{
  "n_kv_head": 2,
  "d_mlp": 1024,
  "activation": "relu",
  "norm_place": "pre",
  "norm_eps": 1e-06,
  "qk_norm": false,
  "init_std_up": 0.0349,
  "init_std_down": 0.0,
  "warmup_steps": 200,
  "schedule": "wsd",
  "batch_tokens": 65536,
  "z_loss": 0.0001,
  "train_tokens": 413100000
}
MLP neurons of a small language model. Each row is named by its layer, matrix (up: input weights) and neuron, and shows model dimensions 0-255. Each number is 500 + 25 x the weight over its row's rms, rounded and kept within 0 to 999. Numbers have three digits each.
After each neuron's rows, "fires on" lists the tokens most often at its 100 highest values on Wikipedia text that the model never trained on.

L3.up163:491510511474471488499493528488509485489505490523512450503542515460506510531519475494503488528466489498508516470516500489505473515510470475481471530530502516532474492496503536464493515503480523458531486458459455538511523503500535504474510505504464512507509518460510510498520521515514452496471507533496476514478541555494490537526535501450494472487525496454531538488502515568499476478486530458486486547543479483459496526495527532534449512513494491528517486501465501493527508553485487480491469521517520520528490516508497486526518445546465479486514504513536491473501503468518498503496511460515526476477511495461479541490484470488518539491484514473473494421522494532500462526510547448535474481478477479468533508510510474506501504475486537504526465506498527506534489422479490
fires on: "ad", "ast", "en", "y", "er", "et"

L3.up625:509518450481503534520483430456511512502506485491588500535518537501479551514472534511477505472521476513517474467519521479499492495508500522504531513543473491465488534498490470530517517451493473528544475481578485475436514497478500477519545477452529522565518510548474526509488488504502500514504524496497527533465526509499478494514518462536478495481514479520495503524529497533476477496476516497520468522509465505539463455480531503446515513547479503487492531491510519514505512526472514505492489486523475486494494432499499527452506558501524492508509494481518491475495485484505500507461543496510538480489462497522476499493523508512501525487522491469514520476516519457487514443506460489481531494497486488499498505525519516484497501498502484517469500491481479538529465472537523
fires on: "ct", "it", "u", "t", " ", "or"

L3.up46:503519495457456528501447507501512507529475510484501546497501495478505519524440504521481505527474495515495503527501547499514470453537469555505481468504508520499502484527490551533479467492480463502487473484507492488483454533498500483541436507476533508522507487514505506493529445508511457508523549512472536517532515538449470498517498500521508499509478491492514510496489461509510508500514474487513512499508518525479501531480494505552494484477524482489511460512503520539499508498463480467523486512510489475511511456536530506521494477458513475465479507444534562516532475475524483469486478497497495488533494469476519469549507543486499502512439532500482508531494503488500516554498509537491482509489552479518492545474522506492475515523452486452519471499565538503522501504481552
fires on: " A", "ar", " Mar", "u", " J", "ear"

L3.up881:481509508508463509476488491524485480512504489536561511454470479496520439459536515467551505492502461484501520544525508537493492539531501534554495483483462481533494507501449493521509526508469496546481507490505479483494522529470500496497479474470513485494500432508463509527547477458518508514482526485490509494465536480553523558519497484479521564488476460509516491509505502539474515496508530539517511485518460499525506560458498522507508502510507504513501505535502491490492482473494496481509497537482479518509513514462481476540451465493501492463506526512477508529498520520501471520551525512535511543549521526489534476569481508482467502471513522466520490501460499473478509491494488496482452497495484481513490516503533485487499507541502474474478521486503498442536478475505472
fires on: " c", " C", "c"

L3.up371:525503475527551497540497470491501547552518484533467546478499498509488504499534526524465507492487494494468451490484520562466505511521467474460457494512476460485453507468487525507516492432471519543462473466518528516479515516525509508508528524503490520463477510507502495502492485492458506495479527493485546498514480498518524487542527511540487496470560521490487502491510480528461542536483524496505500468485488551500526458516478453494486505484506494532499464503486499539511513558465478501491474527537496492541495494511476436527523473516450469498499495520482489470502476495516510477510503532551464516469472486558478517501542501465485508481456531475529512539527541484505513504486518484467498524490501476494506465500535489471508493470479483506487460492537513516510504488511500
fires on: " on", " –"

L3.up803:525458489544471497522484470503515473540505478502512536504559492526498515442496504466520451504521510491518532535450526522513485485541464472522499495493463479507482490501492502548549455506470555519500467498522482488510487495482477509490556457449454489459506520503492495516501516504491470509499501551478512451562468474499496507502502464534535492491551524475505526476526487488533529523512496529504561474510545517464517488504481540518536553508528484459485501489488472497557479506462554482504517505482481475518471516464544471497492513536469455495511503519510475470510501480480477488487517482501471487475524478498489477456497543527514476526495490472516499501529512493496497541484495500483481528484497521490498511505513491490521488541500492516477479511496510495467498469456551
fires on: "ak", "ight", "ast", "ive", "ost", "our"

L3.up489:483513483486529499466469512455545455506522489515504476515475501517501489537508451464524505540485551478523498501483498481495525534482498491499465439477505454489505449495486488500496461492486523480525499525504489489516502468479501512499503494502465525492448475517498526510512490513470517471556484502501505536536476481497514490494528480509520439529503513516549559531527485484467505493471530465532494490514479519502487499461480507504507484467525491533504455449489515528507509477440500512491473527539485525500450531506511479487501519513478490494512543484518512473442515496481493515518566486482569508509520530462509526527487535485510424529529550505515491497503466487523498493526493494492506523497457506494507498520520490512448488523467489475520458484497496526566490519485523
fires on: "r", "T", "t", "R", "S", "C"

L3.up525:555486520468511509514466528516495504499545480508541470500506460451529476481491449468497449472492494512487523484458481536502479482489492490481487509504478534470452511497540498531502483476477524509501493472502480513534457497503489476505522522441472484469505495505528540521497519530486488480546508504475516535452524502482500474544473467465486480456476474537482519473461537468516491513520533487499528500496482536480517513471507475489510500492480475533484502525485512502513485500518483534511506495491553528524483510477483480504482520513508466505497477521545542413513500487502466447483534487471539493509504540501505501497497489460483501551470473477531469502526492504530519473534458525516495489525477508549506484524479496507486518519544498516529506470497577555507510521504516
fires on: "e", "ore", "y", "se", "re"

L3.up742:443514488466493484446519511474516481475508495538537463477520483506461514493505551491495496510494487516489532539499513518471491512506504510485474474480510487485481512509495532468520473519509491525500467538477507534516494498512553492513507513464514507498501499510486474544535521473518496481488517522493485501504544554527502510477547481488522513554514529492472501543505517509492510486517512516511494453574458573531471512485515533521497465470473480484535449484478537534493480493465532553510500508498502454516477502478494481524490504477445540474498527529503513480462512471493505521514497443519517487496490507556500547496512486510483518518523467503505541462481470474501468476532532501487456487470493495518478513508467497457504481528464529525516517494476482443529447520486522
fires on: "C", "c", " C", " c", "igh"

L3.up205:484483463484487513483531469525503515488487455498496500520453507528500515461547517462535474515517563523466534486515479518462499531507537485476496528546554507453469475522486509530512466506508473483509505519519500480490508472507474507469513484495493487459531527525482527490499453546509524509455492491494514513475488501448496461512523536477526498499512519517535473470523456534504507518495501527488487499518459471482515522511563490456450494543497443504498467550467531565490468508498494530507529517511498517497508539516498514537519511502497490480530485485522511486495507512469507501527519495473457514504524467519505484494510512556458534543492502492481453514535505540486517509468515471487547501515493548501512519438483521451513495512499503472471492481486484473480467494481502
fires on: "st", "en", "or", "i", "u"

L3.up663:530504522483480541472475515494473467486513484486515489476490515484454527512489515494518493495491583489507506519535507460494472509516486489455478470505485468467499492503470463477463467443519510537482521505502488507513534495483538465493475508487526516473506515519507532535476498522515476500520517552525494470485497562495516481490489532525506522447522488484503509532484480556466489518477521481459489505498494499522529537497512487474491515511490507517493498446512506478481493562499517522521486528474492496501563469481530535509467522464477515519483499525498480510443551550465506547527472555530474475502496497465526476507498468492477482487452509497499476498494508493483487545455541462492505506456487526510464502506505536469534491486528471501532491487495473560497512520536534
fires on: "st", "c", "th", "ist", "t", "u"

L3.up527:525434503496532504508476474555491471489483489501460522508518452477521528478539521514541536519495495496481473486500516467472528496528508527513506523493475462447492522498540509502491497551527536511505467460523507488484481497490490469538530546484515524449517455528461499506541537497539447490531522490502482548482488505462503489495479498498458455533515506457530499484457420516495469520525535518555494492524448500510524464471481477495451549484479511473511496511474533449499542511503511473532490491492528482506512544506511496481500502507497496510492514500519504507514535488520524508520486470507501502496532492483498458526526519507514507490469484514502497533501506507513459468522475506504498501509468555543528493486507478477488517498500553479514498503515454521446476477494485
fires on: "p", "h", "og", "en", "ran", " be"

L3.up571:499471522528455529444511435477473507471474477476504477531424503473496457482491493474521493522480558518518555483525477525483492526537489485523480510544508491461545517474475507509512458493488494534488487496495469515486538456515508502503503454496525493483530543487533498481478484514494488471535491523536464511509508547464494521488483491518528520502511474500507507487514511503480493511538475492495494513523496470520476477486492489482474510534505508506487496517515489519494457500489499522492541549494470488540500495528511513538475534499542540491528509568528497507443543501501478509528495517494552509476526533471521460462465475552475511513506512480508505517478560481511532511522478502495477458496461463500497514450505515493509466454503527520518521506493486494499488508552533
fires on: "re", "he", "en", "u", "e", " "

L3.up840:550509531532475468526483479518492492515484496528488470521516504460487540526482490457477480524521528471520439538555506548544538498482503504519488506499515479509524485481469478470534502495474541503486488450507479501462504509463474493471516529488459485498481477524546464555498532522482482543493497532461505506498481495495518500489493488521523471447485477523515510487500505506523532485550520494491477491510475481471472518526482544491483522543478522486446530499470511484470513518529491455516532517508491506489487478479497481504528515521516476491487489485564525543458521484500482471465566508552491526453523468528481516476438462509482512512488527479536517486509509541517483498486510513509493503468489507522459490517474507501505479501478476568466468505473525499504482493509508
fires on: "ight", "ong", "y", "os", "ir", "ad"

L3.up588:494500473493503486517484503530488476509511538523507474539539527468497495492489497489504493484568465527530543525527482507521506502502555501496506514486481538460471502488525455508506445483477506520487512476478471506494532457520549499494530470489497523488485486512508472504438542526515517498516472470486497544455508529531442509498490514487504522453481464539523510439473498480482508467490472485544546483501516493474489473484508471489493451490479561482539489497530470552496512548549490491478553490508466458492505481457506477516515505497499479530463529481508520476479493538509468508495469483447510524483488490470516500524458526494527498507534506514536502503507506488546496470495502491479495532474479518459510500488546455475528466501508519500520534526491497478482506545490510
fires on: "0", "8", "9", "6", "y", "ore"

L3.up363:524594483489490507473499504498506534487539521457519536521485482527508533485548508493503453558526500479492507522495474436521514513517546514511497521469491549530498508469530487508506481485500470496493504514494488495521480513453526486505463484511501550497513478523540471514521512478484527528438531511494544485507498481524483467459499497506482512549500488461505483475480446554533494534473502514468481480506492483518511538512487537482492457463483505511523486516486476502467499508490473486497495513461512457445504477483511455526467466508519479507499464488528543541495504486495472447515522522506451525495491532507502493508526492486487499479500514503560524534514532492491509497490505483477535473525490492477515496474453513487518493485511480475476538523524528539565475522509515
fires on: "ar", "ear", "ab", "od", "ou", "ew"

L3.up54:484519513490530529469462537452491478476525506460516529525502554455441538496450486485511455486518502491469473518515518520508504443507504544536520504506481467470492456472483534548462528509513522539539479515479474493519539495491496512517509490528502510519456492544458519497494492468478468528520524488474503513486521509543445495467502440505521476546533525500486452481488513487474514508475485546511525532438557481496485527498541508472469528491497509527489544543526510504506527490474517534472477528523483512490493461471519498491491497510489528475518473499470500540522521467491466526469474483494494487486478515521514524477492525494499517459477528511508517461538552507500504495521516491496487502489536527456516472515525494492500487494508505483486503496522512491462463522527506
fires on: "it", "ir", "t"

L3.up804:462497478497500503489483502516479487541487536460518466487474518487520522527482463470528484508496514528502482553514475487483546486471511465511465467512507477480514514470479488537474540472495457529500515501525537482437484498470481507501518489479494485488488545516511485514504454529500475485469521534470474474529488506523535483498499510532495476484504530499505525525517488452554507524537476496543513499481475509499498462512513493546503474521512513536527504504506496474534559504520476528495527488494546485533535517520489552551518515514495491458478497459477512501514493551515485490470477448452507488510553456483527506495503489506467508510494522500517460548516471525522518520526547514490514477505470497461512519493520495514449460473504524455498497459464491499482498529473570
fires on: "p", "ion", "ass", "k", "t"

L3.up979:490559498507459465443485495469493533504482474528500516480509457511513504449514481481533464500490504527523471498520498505536469495533489505520523495496527520516478507500507475479517476533478537480474521504494500537538503482486486459516518530475466506487510513487459497539484522531506545476456490537481492463509522530468506525483466488494507557483541488468509502482477513533524517487504525520508521435501529507501501529525532530493538515476480513496450438489499479535509550482467524492512482451523510464512502476488502507455459524515500497518505519503489471499530493507542461473522502528512475527474509493525526559502478512503469551484493570522498527479484469497499507465527516488542494533507491499519497526518455486493522502492487484527461470444465488462500475470533515
fires on: "ir", "n", "and", "th", "y", "ad"

L3.up239:512513482445509451448472442495473486528486530504514492496527493546473510522543513535510515465510500463519453503457484506475513465481520539499474483465437472517527514479513501484499490462528510507440472519536475505504493463507540512498530534490492561539519511482495525567509472479486500480498498493460559473484508532510474522490534530475517468521533515558491489499455482489479520517478494449510525483445494489460488448482542495514515499501491524485502461528490509505530501529490497509482516478461494511523512518531480499495505537503492476461497481508484499508483516486496504521505522516482500504507554504481512521455529468532513529495478520514447522494524486495488485489503517512539488515509523488468513439534474504507507456521495514522524479506530462530496508488467526
fires on: " in", " on", " ", "in", " s", " b"

L3.up155:457543501504440491499496469560494515527501496516507489548476481452541490546489511459504506498459533480501465532513464510480541511504512504522492500479490490452453461486505501503524470500508492461495486497518532521463472504458503497496497465477483510504498507464505507494482472534467529518480543540520450476501531483507477462524508505516510517452524456453531523483469534517522510502488500501483544482482499509510488513505502524516501532546502532538494472488530484497503520509461549453494502441470493535524468494527524558538509519532478513530480554486540532497514455495520488491540496462521515479497513529480499549510504516483478508473476504513479532518524527531515508449524493489524505476550495507498474465515463507503519524502517491566477497491488511496477488478491502
fires on: "er", "ir", "et", "el", "ers", "ack"

L3.up127:453520542469523522484476479528486477530494526481491520501538506485542508496488521525553501551516482519497516466497491488526480476502509493505498491524517502445456514508520524548503517537523437503525524475505505453483450523502526460505473481478498498509516528505486474491487494476498479519457534518455510466476527472532485517510483506551499480505482484486495497514467478535546501508477519492546541525483508508475497457480526491518503520499482521506558519454485486496446534525524503505483494470505507511492461501512480479553489490520486531486482528439543514536477504479497464466524506484523499557490504486450522541466543518511476479451505494557562525487502521460514483501462507490519513519492483493503496493463520498466467495493485518463492510504485523516498550477513523
fires on: "p", "ist", "ar"